config = dict(
    n_layer=14,
    d_model=640,
    n_head=10,
    n_kv_head=10,
    head_dim=64,
    d_mlp=1728,
    vocab_size=8192,
    activation='geglu',
    norm='rmsnorm',
    norm_place='pre',
    norm_eps=1e-05,
    positions='rope',
    rope_base=10000.0,
    rope_fraction=1.0,
    qk_norm=False,
    attn_scale=0.125,
    bias='none',
    tie_embeddings=True,
    parallel_block=False,
    init='normal',
    init_std_qkv=0.0153,
    init_std_o=0.0,
    init_std_up=0.0153,
    init_std_down=0.0,
    optimizer='muon_variant',
    lr=0.00937,
    lr_mult_qkv=0.7,
    lr_mult_down=1.5,
    beta1=0.95,
    lr_head=0.0048,
    grad_clip=1.0,
    warmup_steps=200,
    schedule='wsd',
    decay_fraction=0.575,
    decay_shape='linear',
    final_lr_fraction=0.0,
    batch_tokens=131072,
    seq_len=1024,
    doc_mask=True,
    train_tokens=902600000,
    steps=6887,
    dataset='wikipedia_en',
)
MLP neurons of a small language model. Each row is named by its layer, matrix (gate and up: input weights) and neuron, and shows model dimensions 426-553. Each number is 500 + 25 x the weight over its row's rms, rounded and kept within 0 to 999. Numbers have three digits each. A neuron's up and down rows have the sign that makes its largest values positive.
A block is one neuron, or neurons of one layer that tend to fire together. After each block is what it responds to, as a language model described it from the Wikipedia text at the highest values.

L6.gate1120:568473470476416528507495491489501529488493515510498453489516450485474488487543487526495518492484519476502474543495525493507462517500499484470499510527481483495505491452535475527503490510506515545498464513508511484477503461489527524509515530493512494494523488511510459490516516486485522515490484454477502529490473523509512513487484455563502492519509549458477513486485516504519529509476
L6.up1120:530452501503496564508498490485492524514522525508536496514540484492531502502486467487488529491462483519526476508480505553479482464490526515506511484489464475556520518507536528495530492501494526463510522524470504526506493532432555494502491542514463459520484471463515496515546514496492499515496498501473508453470464538493486517488493478488503550494526517513503498465480463519514519500493
Description: Sports match narrative continuations

L2.gate1117:461534561535542525470500528494534456493476495534514494496552466524470487470506516510460497502461525507502459540481489485490443498494522528463499484456510549526508493501492555490512509520494454541465503464441479470497512503491545529520512537509498532504512525507543484516507485507502500481503502506549470493493476481436465503498483498485480514507505495510447515465482431482544499484461
L2.up1117:460506544522552503458490519476530459488509515524499473496522453522473500474515500475488499520479518508490455515485491513475476484491520528474531498487491497534508486490524558488516537518505472520463507489447494457501507510498527521521493499521471528524508518495532513511449494514466507492527524485511467470486475477474471489487495492476516536494488501499460530446511471497485507513454
L2.gate1240:539475522526477468475479529531475456515503495502495469524524524469510497537495498546468531476482503446528530476526472457515489542497509478484499499525489500501483461503512490465480501540500508454491521516514527452464510534505524488507487519520492485543515524503498474474519504538502525483502530431515470481499514497446458536528532518515534513521505450478493505485483467503496509515486
L2.up1240:472484505540474472463484502528516504546528484476515483492520535469466496525456490548465531492470491497521492465490502484504487524493514452509471499499476446515479480469477498453482491547484486479530528471469509479462509483494494497487503521511490495511501519482505462478497476472550501499509560468482487471478505512485463517495559522518533476536507495457491481478478506498518521518483
L2.gate1333:519490490516517496489508489548519489465476547474491494527493465508508510519478489451507452486494526503535502509502457498492504489512488488490506531529484462494507495497483488489546513481501442534510431573542512494475516474509539471466540528470496548462492530473482507493509497472520525453474475492513534511502482513466491515513487496473480487488461512513507479476477480523517507476478
L2.up1333:521431493541505516492459504536531493487461532491502463528498527511528521473460500481471530511545468512505477523487497484529457516514488461469557514535485469532551499495461500533532472533508499529492472504492542489524486531496487460472511504478467505503491490500498490527529507508527503498488484467515455499496493477486507567516507441555460520527435542486527483508484456533518482481532
L2.gate1415:497517539478470472484500547520504457548497481523483450465541525513523527559519466521495502546456537497491484483540500495459491489497513449501475501508491489498513495457488535515503499529535495494519489522490542513448502483476509534487529520503499507469543500504483472446502451516520478454497498523523494519471508520507489502486490523468529508518459495503483506505490524471518511483502
L2.up1415:507518508550496499493524463548490496542473529508497467517525532516539503549511452486464495515513538474516509520476458505463505491516472511492462507498500478494509514498495512534506537511483538491503464496442451518460439551435542479505485477499527486476570500472474529474544509523538506451494486506515513503496494522511474441509522496480507512484468509506505452495490508492496486481530
Description: Mid-word "-di"/"-ti" syllables

L10.gate206:489463513498518511539469525475531465496489489540529498463505504480533521527515491434446464472506492524510509525448496501490485478501493517525539550462503485493483471468488556509488500499470502490481481498544481467500504526498500478467499507505450510488490536491550498473524518524526484506521449480483506522490508453451494501518456493478501524540483495502546556506525511475487488516537
L10.up206:484540522523466465507502521537505519485525452479483494512506494508511494471490513477472495567533515467498504492475494515510499500511510529526518555504509433504493458477513534470459512530400454434543541496500467513521492496526527542509471494504543463517492475501509505510495538455494521522489436458480507501566512500465489471475501471501489505496474454521500511482570506477494522540508
L10.gate222:500438551538517470482486476492489510538505471553505511498474496515499482492508502489521511512511503537491478477502489510494486482517473526505491494542488506480505503490491479471489484504487478493474500494484521459481507486520506493517472479476518523493498503549483489525540512542478466481475527433528488495513486505494481467479470476483506516506501484519495519513527507485513509479491
L10.up222:523449525514525504481471556533522474489459537490484485478496520515490549499514471505499497526527526521525500488557509511489455497506497494489515515501546480453506513502487466480448459502503516474486453520464522525493525465488495507501511482505517541486572504496507559505476488500536491525464496504513495499456494498500475462507486460456440543492523496451495511512511484496540460493513
L10.gate329:536537517540477502497489477496478499484465506457483486547470509497497462474498501522506496479467521483523468481456542483498475569503500499464488488532478501517534530514513480570487524537497483509509489500488460518495467480502464497467501487469510537490477544490494525513533493521493475491498502504523495515483462487484503520493485504544502439481486502562505477487500462508503455504520
L10.up329:522478501527499540485526493539463516460474439505483477500512460529492533508503486507539502478517525519540541477536524520460484510502450466492491510515511449464510500486505523539490524484487526474506500488504525473485519455532472473526526479488538473487516535473510460473493490524521565489516515499527528522550572498517559499465516513501508497426472488498494488511528506502513503522498
L10.gate454:492518508478514530495513467546500517535508493516496481461519460475522527489470459524500510485477476486514526499531479491540557480515455497478511534512468535506476519519544517481483531524528520464474515529470529495469506544469507522518512529499480504530460479492504490484486503564497450535493529478482512506524488518542479499507444499514501497508491480500522486514530487486522490488515
L10.up454:479531477473519490499487489491491472494517497466496514484485490478517486492464477500511462480525478469526510536514467469523498456501511526495521533502479506492484447523498545526528461468525499474433417511451530506511474496487528533526494491473526522537479474521491478521541504558464508488531513511497529527529522500521520524502509524542499492482486507477482484486493519497517480515494
L10.gate469:482488501505489464470503514494491517452472505530455460526510457512514467516545505557516506509477486509481478504493552525514525472520483514507543505479533466503495495502488503496467532462518507541500545486531478505537494514493526520531490529514470499530498482533504513514470475479488521494524504479545490450499500529549499506468517510506476479493532498483515526501504490523516528521472
L10.up469:481490526509513464502518497526462482539478477532526529505508507473503461490522480482450485514479526520473497516507504534493556479526519543502502503489507484534515482481473481515533515517523489492492528511478504534473467501484533490481514469513444515531483512501498502490517483473523516471527532521511489501532511485523481495517491515461490471479506487495496515445509500533508486497515
L10.gate652:514498527485461491499508501515523472524494514487491519488504497503516530499535528518474530511494478456492455508510504523514496504523485536487501481453540522476495514484520492440498511467456544457525500500453505527523510485506523567534504499551484489471530541473510571505502519513529462496511553519516492507468492548488508462491501518544445494480504485475474544472509523483469498525516
L10.up652:495504467559555529502487480451487502509470484491527522516530471512560513531509541488500504503468471486496528548507485462475508461527536500502534495516506485501495481482516467457509455494522488474513441519489491461501497565489503522470507510474513517450474542494535496518479485528512439518491535506505515463459525524491512505511490477495460501515530520485493482516499491499507466532464
L10.gate855:520492483546531497447553493506481482491497480494537488500479502523522476474491504489447559488501518487499569529528532516514491501497498482525462502494516483500512533503512497535515505499509463521477500508480456512493519518529536527513503562509490507467515496513480499455513523478555502504514478498513515486472493474492475471486445489497485487495469496511516480516524494473467455484515
L10.up855:498498521465496507479496501509495512565485533484533493504503487495521508524521470554467478530502483498495481471528439520517489563478497503527495459542526461509487494523548475508535509530498469426538507482503532475518481501493503532496498489480507494519510516484540504508482534506522488505450514551511487497510503511514528475510539523463492479511467463516497467503471499519508488503529
L10.gate867:486529462494515498498510540482515524509469526464517517494530507442483528499497486478514485478490478447495537478469480539484489478479497496492541506527490458510476487509487533465516493524494464496491472516488488514496482520522509525497510509481504526449497488493529495564512503499509504457541512483468483498525539527482477491496527483501503488482506482515557461523557510514515470472444
L10.up867:506475493506544500511541505505519492548473511538477518505482496492515445524505531472506505528492495509530490507484513510519495508483494496476514484471501480485529475549496527480448544493514467496503522504493507492476508498499503541522519478490451518496517499539508538493504495515437448495513487528524511477522501443510508497486519474510504500471504503541475569491522544479506509505480
L10.gate1011:507517490504499500505477542497513486501505521478539479501505488495541479510506499477472508494454464552472500501507491514473494484503514494488524445498487479487488470526515484523530550520511522463467527499479459520462550483492466578510480511507470493501474472528513489503484448503536518516514487502481520487536511467465523476481496549543495509531513508536507544533517518508506474494457
L10.up1011:509531504475546492534481501482524471539483540518488510506523517488469528508485518482519463515475495454547491492552515547488475496469500484470538480467493508509478494510514525518521524467476520468503536511458461487497525490524514524512501531459479532541513503486501498499452521500485518487525493509528482496516482481477540447461529524511522492504485456557493550517513465488515480505492
L10.gate1070:552491529496464484500522484501503497474514470471532525515491511493475510523509510506462538530519503532558462467482499478510513491550477484506498520493476530463476482455531505497540487500514516498519535490488478486523506538485535506477520493497463509507522527519503502580527499496468494441499491519489499484488512493492504503486461518477552486509478487506487498438510493457451514538484
L10.up1070:518487515471499439479535552499528501494497529425543512522489487502505495494504491490473496531468491516513474500506465499513479528492457483545477470514509515499497543515493475499504527515499480507526493476510505497521540533505500490510566456481461521506467525523477532473536503519480514522497469495493509477557517502486483495473511480492476474486510510468509515493458497522522525510478
L10.gate1205:479529499476483511510493485479486510529491520514496482542529466485498544492455524495463545492495484474484451502473507510480474509528486439518488544476484501509508469505544489484492510467424517467535499505498475540479523503502508528500460495499479503482490464467505510491528503505509515490424479514496513491516463515515519476510473468536512493533504467537471519526468502501485504428459
L10.up1205:514494490533471481528470508477553516533463505469467482485514513459537479511440474522515498430504450481511461487458477531458498510461479514519501478534488518497507501481439520477522522466481487507521531472485499519512518522505544509510506531488496537484468498468508488536491548473493496516518460450480493539474513471540481479484506509475506491490524494462473470537506497499467502481462
L10.gate1261:510511513545504505489472490505491470463489473503561452535507504468523513527513462495510517505530484513489455485461518500497483488462534558549491511539470501492508470501497522508534550483467503489556535501491480528470517522473508513540521524457473507502487488508465469510499528532495510505504520554518484479549467507543500526537478486494482489490481512490484510507499502534512464473497
L10.up1261:532529496514500541518515525542499493481462492539496486525513516498506510497509482533504522534532474506513495479477501504471478492490515516504514504539488506457505467520482499538494540490490546524510491517503505490464517504477494521536503489440443474512517473516468468523505515490510494450526520535515498487541466487525490491514491486481513524470522506489526464517524544512528496470478
L10.gate1375:514517503527464511496531515507544512459578500512509521492530519477518489535511534525526506525506509481518466476483467441512489495516508514501489491506493462508512504532490486484474483489522490526468502514517446538472515496527483523507507501503491539511481523509511549495506491513465491477488535457459464480494551501531493492496507503519502500460477511509454543434559487495508509509468
L10.up1375:482525507440517524508483472463537491477502475493524523480466516473515480526484473491504495492527510497508468516517497495532473483510519516502501498463531501521477512470500467562527490510491462541484489506455482492525518526507498518518463520551505480511515536463467464539503485540483504498488510568552488499511465514475528519521518511524476523541508460483494491506479467508557474521509
L10.gate1533:517475541503458482517471505527521471490532486478488479517531445501511516504510509511468540433498513504517513506487524493519498530529490506456458489484533453473550487500460537501528506490478498542510529512504460487506547504477515475534511487508503490482473514472425497485492515504526497525512504508524480509492511477520494445468519512538487481536529489518499489475508487523483508463469
L10.up1533:521496487508441509513515514488535472446537499481480492455490468494500519545496506500530502491525466528485502446532524492499527486527498500494514515467490469498492499469483462502468510502564446514513484481517513485522457506492512516490504504547518507494500510497491595521508509509464514526541540556535506483481513482532539493513507526478518471465505491455503514503520468497524475520458
L10.gate1687:497480498494495529520503504505486511461510512511534503473467447470517526478466531471464518508432476537488488475466566464509519487509483528501493472511511495477561458535482480501458481498454493501482524495488480525475489472498483533480527550496486478478504568509471503506501476502507525510460475506496460503488512519491471502515486492479495543506521473467479501457477535507533509505483
L10.up1687:497547490518522537491504483494477480459478525498453476487486481547479498526482486538516489479482494527494468537477480474481505511509486488535492464474493514500472490447497502483483478494523496476530518545467506471477541513525525519483513506499449493500559527464497508517507576514507498461486511492481456542530463520526465526479536501477471498483540478474526521527525482511507517497523
L10.gate1721:480503562498546507497475502538468510496513530479496470508528464540542545493459502512511511480513515495474478510465478447522496475481476507521554499528495480524450492521497500530493556459500503522519477517541521526475554499466516541479481475499473500491512532522489523500523553499526505551450496496502509498527503499520498508522468535549495509492475498478520511493533464499491468490496
L10.up1721:528466489477519520492482462471512504468535495528494509526497488477471521491446505521500501517515561498528553504448534527512497429504453498538502493517503475481475492449540517510481515469481481480498490500502514517499502467486472519483515489526475493499503488465505506478464486527544496489467458489479502485482507487451505488521462520502488517497547497521530543492524491480531510484495
Description: Mid-word fragment tokens

L2.gate740:482462486522502486426515536513517495520469513505517512463499516556483525469479506499516489545493523502472490507537541509502516522530510461508445485473501472479478516504512506514497482486499507506462541466529489482507528496507436485546493561502495471483510462504510519463518504514503492525499484475493450533498463485506471458513467492534560532493471476529482502469498517487539508508509
L2.up740:526454496515476497459502511525506488491475517517527503496458530512466504515488536520545523513504515479533524514524511481515508515515528467531482503505498488472445503497540525462511459494520518524468520485479494451479540526478471513538528526478521482474518487508528514483521488528463479531507535487498458506488456491508484536526477482517527545495484512535551455471483507512517513513542
L2.gate1027:504495500493478498509496503502469451497509513491485473495507450455479477474499465465499465473459498554528505507480502529490484501492488515487511476521468549483477509516468488515527544513540526475470484508466510497517482514494531514501479423453447538520531532485512494494498543489472480517480502471531500517481460444454461470525484456462508534505507522525438510510493508483502500487538
L2.up1027:514485514499554501525480488445538521547478487504486474520495504477516516489519487498447505510525486467500533488509507529479507507483475517445494477504470492530509530543484500502528501480501546455472505512483531466530483544490491510474546488513521549499494515488505500487454465546461470482477462468551498471502491503506473504477491529482488542476461455491482478509499453461527472470496
L2.gate1079:459495516520460514449486498503519497487499516515511520501482542520494532493509531483535491462455493491473455544540529506478521492523505438500505552515511475518444512495524500543469475461497483493443525539495536467556496474466509485497450496510492493490489439492512544486505469525525467522513482493473509489496510524472491490513480531475498495525488482520513503444469498504462521517496
L2.up1079:459454478529516515486489538525454520517517477494488479495487523485478581506484566476493536538454488505510477464525525474497475520503501494488495530500487452472456466466526464489503407478506538481465519514494482480468489491444486496548517495515454484494498509534512492496490487510520543498503441485508503488520459472476536514543482477492461476517489481513527506488540483512486507473464
L2.gate1406:495489487506571485462499492533498506489495511533481484500478421445446537472519497547483550462527479520517487525445507482546465512527487472513460460472497500505495477512509501498539509501502495522440504498504515475493469564526483470486500504529490526493514455493553485510562481493473527551491524432486502521497495479519487506472448492523507502533484450493486465523487535495500507468535
L2.up1406:544486459460493494470501479492505499501530470497475508516484454501476548489503519493514476499517498519511484473498506509470465479507518479476433520426495523509511487505531507548501474527521468498459502469550488484529552510556498460479539491524430491476505532540552472493507503508479518538501536508480458536489477484486477490513441463503536479499532505506526502503542515490522498491497
Description: Football club vocabulary

L10.gate297:517485498522487485499453551491491464497492499545514523477542521476502510555452495513483486458451467501522492459486510507527490508542551482497541499463527534504516488489485474524542515498502488497513538500477547484478522526508483512439508475522491580487510504519531500518521478515441480480474497515499466527543513469494531464503484491512510482499498482517460475521513494493510535477535
L10.up297:514522481537449503498506501492501501482521462530510515494523538546495501499489446493509471498458465489525505434452537465516456542522536506523514491501528536489567518530490473501486499511521487507485531532453536502456539508495498495510513527502508547539532516511471542504488472566463496488473523518483508507556534462496509488474466488477516508487434492494523467510474493494539530484527
L10.gate427:489478457517524500488545542527509510501481543499489553540475502510485541522508475520505511523482495481539493483514495506537538484526485527535477508462546571494482508508473538543507538515484507495466544505523504477469480475467487511509524470534477528500523487483529520541558480503532458531541463491494448485487558514514506537486518489546488469527530496481493518491486486490509502526484
L10.up427:453458515517466491468497469481496473477468471533501507512517507502518506495510482524552483474499514431513501473506519539548498515512523498526465522518532464515523529462531536545499543492453475496509483510528471493512531542572482461495522529460486457491500456469495522485522474495503464469472478449480521494503502471501516504498476474487508473512477491449467543479479493508528474485467
L10.gate534:510505452507484466472517525473498508528498487503489507489479513463499518519476497514507515527511508494528529477485495495518471531503535514525489469457495455520489489537512469477513493518528503562539548490491507484478504482546522559482501524463502477507495527497509486533518495458506477489509470503494461484508535506450496491472478528544509487536498466519529498536475513491488500496492
L10.up534:505524516514477515513502468490483546478451522522478524469459484474521483492481513498476519459514489534498507525480468478499483516497462534533495468486481525484472529559477474476465473534511503497499519499498509521504529467537442495493498483537517487540491537519478514517513514507471503490502489520494466451519472479505482487507481490518485482462511477532447509471488521464502519518528
L10.gate650:459494480499507478517489497475486507532495503474476514483529510474491487511553458522491505476533504512453442517525497472502511511490525531476517479442550482472501497506486456526521463514557518504498473495525511521524489514490488458499512486541483532501465497524498512467499541528461469534601453470513453468481491497452489535498478529488512552517526479502496502482502466489546526494517
L10.up650:477507458503496529488503500514474459512483476510529514461507546490499486542472469442514531527502478485569467447530482508548471499520488532467493489499518516501535499481501503514536473504505497509537508528501500510526502511461498488522509524513493525540528493502502447483483495471465510484518509493491524497488525470450528524481461520501485478502521488541493497471512474463500501490517
L10.gate756:523495459511469521494488520502518474575564508516527521497496483484496533502451446496481484501500478525485479499532510520462463512504521491476535558473505537490532460524548485505464475438505548532511511471505494502479501495514516467503509479489465453452521517487507526477501464509442501500504479481490485527466481509519471504507511477509483548499552468477526489496451479533503544530503
L10.up756:513555509529528502472545570463547519523518476524506552496501518534517494481478501467472503503539502519489501478495536497511489454508515543478492483493516519486503529536523506516519458520504511522524527453482511483481500494517467522555496502460509525498507503494461486478489502498450529487537502466516471476477493500437533459518514497526480499491518486480482482500478506513471486521490
L10.gate787:496515486503505491521525504487528504508479529490475480534520509556520485492543524521490449520452472497445488505520522486495498527469526496528507490448493495484511492516469513517520522488481504511486490472533506575510550500518487470535508536517528529487456484568458504509497528513479520465492484518510509518483476518489499489516506488518536477528482508508491498539467472479492550506498
L10.up787:501516494501484530496499472553513514483477522497487465521500478519488483533504484510556489543482466478497489518507512482540506493502497521489569505469452527494558517507497513497507526501482504497515535482510480515498535506542499483506496509503532498499531476483514522514446543475460480497527483534499500471471502506482516504526472508584518470516505431456474512492463498513524527516504
L10.gate916:492475535460452480518507511456498503508507514516505522545510445485499531534507517512549485555511446565528455536506526511496501560492459512493495515474508499463534557497515452526486474456488485511480492519459481513496498495488490516499514499542506482530492462538521475483486438482452512451505489499496519524563488455506501456490478476496501473481455491519475500488479506509483509524499
L10.up916:486521447476497498422534510518522505498532495477479496513491549502509524506473497528514527485489503476541456538508506515467488464479513542500482524470525512509510520504508497476464463495442535502483539475494497471455494496504485473482483448495527454530517471517527527517503530486517474474535500467499530502518508468505460451455487475487549464533472481507527531484455504472447519507477
L10.gate1275:489471492473505472492534471491455511520508496475460490522517511496513489552499563508495458525493512502505504552490498529515523455485519491535488484513487488501501534555557517517491519504465532444486488499496479498505520472487484511472509450541439530468504464517506512526518496508459486521520511502487472489516474498504498532505500526501486471501490494474490493515480531512519491498521
L10.up1275:479497494490519502524478502490516512475520497479532489482541486511518554477518550500513510489498506528527519468497495502470484541517490466503522535438525514504513491502520472520483481498488492476440495490534513513457479520474490497517509519464491507501487515461536514542512521540482508475478472465530490507519510489516526519450496458531549492534470510514492528499465478486517473512542
L10.gate1326:486545496521483502490477468502510469492489515485476530481484471524527536480500527509536492502468488534479492473450495516491523493491527566477496473528465519458519500512497493480521508515500453512522544481488437543483536522464536475515445485456516547489500514460485526510536545515461534539474464531520511512494500499490505557476480527486512512500531520493490546517490497486540506508524
L10.up1326:532515458470483453493504496476447473537483475496499501469483498526482503482483508465514484508491484499501493477462531548499493473506531467483514486501469499529519494524475458497494550509554476514517525526528507474501516517477500535463528542487484482442472472484538518498517508488493531502518492456514495496488486462469505537484485436474515459515492460474493492508512500478483494465494
L10.gate1363:491468501530503500513503476479492494509448491512480537470474539477515494540492533476500518454488522513520519464505489515521492608532549474509523488511508570450492481499515486476526525484502496475485483480543500495515486462551546510491502509491480519515513510497461487479510491455515513503476486511476496510518550533521456458523490506485463479490479511516525523486471446486528512471511
L10.up1363:487487505556511526472529479477489507495450541503481535528481501504448470499517498506490537531529566480453494500500494505499460514485484502521506492500501467524475517534489580526471516434510529479492521531510501511444528536506526514488489524503453483497504460506477500461510493486513480489475516533466469477470536508541481521500515478489436507503479539496509516478513483504520480501541
L10.gate1383:548484486525506492520491539465490449510524477519533480473518486499520445528521545493530473497481491491490531570537505546476482492478487503467483517507531512484531518516507530517484487517498478460515507501509499467519535439469527491481546483493486508476449512476507504495488531521493493454447503517514455475519465516527468451515455509510503500474474556473518481508536499499477481518488
L10.up1383:533530489512480481467475468484509485495510514531492489565518495527530472506514512526498499516503466506496531483539515499432492513491521497441563457541498495479530495506503535536557519506536496492484493546466503512512513520448545519530513506479464539472501516498488504501467527451542502488487544498495470538478468496519484491480509533508519540458453473494480514500500504471525490519497
L10.gate1406:544502477540457497508498477523499487436450552485535488487492516509474526468524505530499549519451479459488482451532518493532520519485457466473509526505471484481455494466534492515551519456503472465510483504513509482498489515519450490473520495486488474489461479478491488499528460508473477489499522493485485508476488433526502505494450512466487506506500550496482493485485480512520494525490
L10.up1406:552511517505475531502478472549531499482479526519532477458493531533501486489526503485508492460495491503526485473502508493532479477504461500513500504468516469508477502530502501472467499472510517490503478504533484497498546476526458510540537484463558469456457475482556482483512509514502476531507513502503492534535504443524489510489497483490462505514493522507538521544499468536540483521456
L10.gate1438:468513502513499531423531496512491476486492487497522500513499520466479519544486536540552499540493434519509496533536531551506505483485499472544546478493509521493478482503452479511534496472468478523456517491489523466504483484530468535548505493480491498480504510510527574508512523503439511526480493492467482506517501488498475455499522502539523527519522483507518503544516463500503541497495
L10.up1438:520461491475490457467500513516497488504474529474487523507499470463512449496483508518508485469480487531524511514534552551481505472524498504466501493479517446490505497515494549549543533497464518521475477474501521479524471483490461513528505537527484465482475511548528454536524575472483481522491487511452428547518492523514488467513481523467482517479483468448567518510515513524514526521465
L10.gate1447:499516526528526510514483567511507472522507489487523516498497532466516481515468487446511475525467521517519499487468535467476454537470502524529526462515509536494511472488532527483484531496559513496499524520526476552508458473501521515510518489479489501451485485530531529498501466476481488530474510477501535510480515540436478469505464509485509542482498470495504489556485493510538541493550
L10.up1447:532496489510508523473529506475478511451473477504469529498510473541495445478477489531493458497488471483486490514527505533513495547482490480475535490442506475477474542481469516486485527527533521481535519487476474524500518541499531518503541475476525495459502513498489469455492491499476559514522498462462536523512502543499454510520490487439483502478513475540463535487471510527483525468504
L10.gate1598:523465470498512526521469453498483495499509508546483499526505487499510477506495486464521498516478530515483508524494483526575473457523514480507525480492525508454522470480504483539474502504494517524493471514511509535461483526472488502470554479528489471485487483447467481524504526478505491470456517512527529483489514524508534505535496514509466513447523472503436519476499517480501480459516
L10.up1598:513502467478530458491505492500553501503502484496514479490530474533487503486503490470483500492466524474489481530508530511492547458545493512509502502477516504471510515472514515486467542473479510525509559504486470466486518551516475503493504515478561491497514503468497472479484517486482519480512527489495488518461456511468483527484499460526477499489508502485475532489543509461509505505520
L10.gate1617:490495529465552483476475497492492496525473515531496494494501503501477507467485461484483482567481495484541483536469515496487467546508542477503494502478455503513530496484481503478520507488467448484517504498527521512494472517474523466519475504505494531478497510525551516520496498532493515507485494492519451503492512496500481471502500479493466474473537464489512532532477468486484470464533
L10.up1617:480474464504516484491506517461471488497504499515529479460493476505484499480476482526481494491501466480481472506514528505512503526499493502509525530502455515522473489490464510493494508481485451530499491543560432548495500531533523473505491460474491478447540490526491541492472531527534506489525499486524454478482465501465502506471503515498492492493483500477439505518498479460498506469468
Description: Table cells and stats

L6.gate1171:510499511500504507490538520468519520488464518482494471514504481460541491462486480459479538484488510508534465518507498516498531519482468458471526549564473525455479570439475424472434508516524477506527507493470446512514487488520482518493503500495518493481515473506537530535481467506506492475508488504496511526465524522522511535495510500482497519523519494513499513499493517509522534522494
L6.up1171:508489506498515522501486492498471484534500501529487492471510502509486462467516470498490508506483512486496537463477503514497485493518485504515540463565518501475501487462506539495507477491481466472488448468476476498456490546470479586490552530471537501470510505485521437522508448504482480506529505523532497485479481491501495520488498481495467504532511472517485492454498445506515515489469
Description: Mid-word subword fragments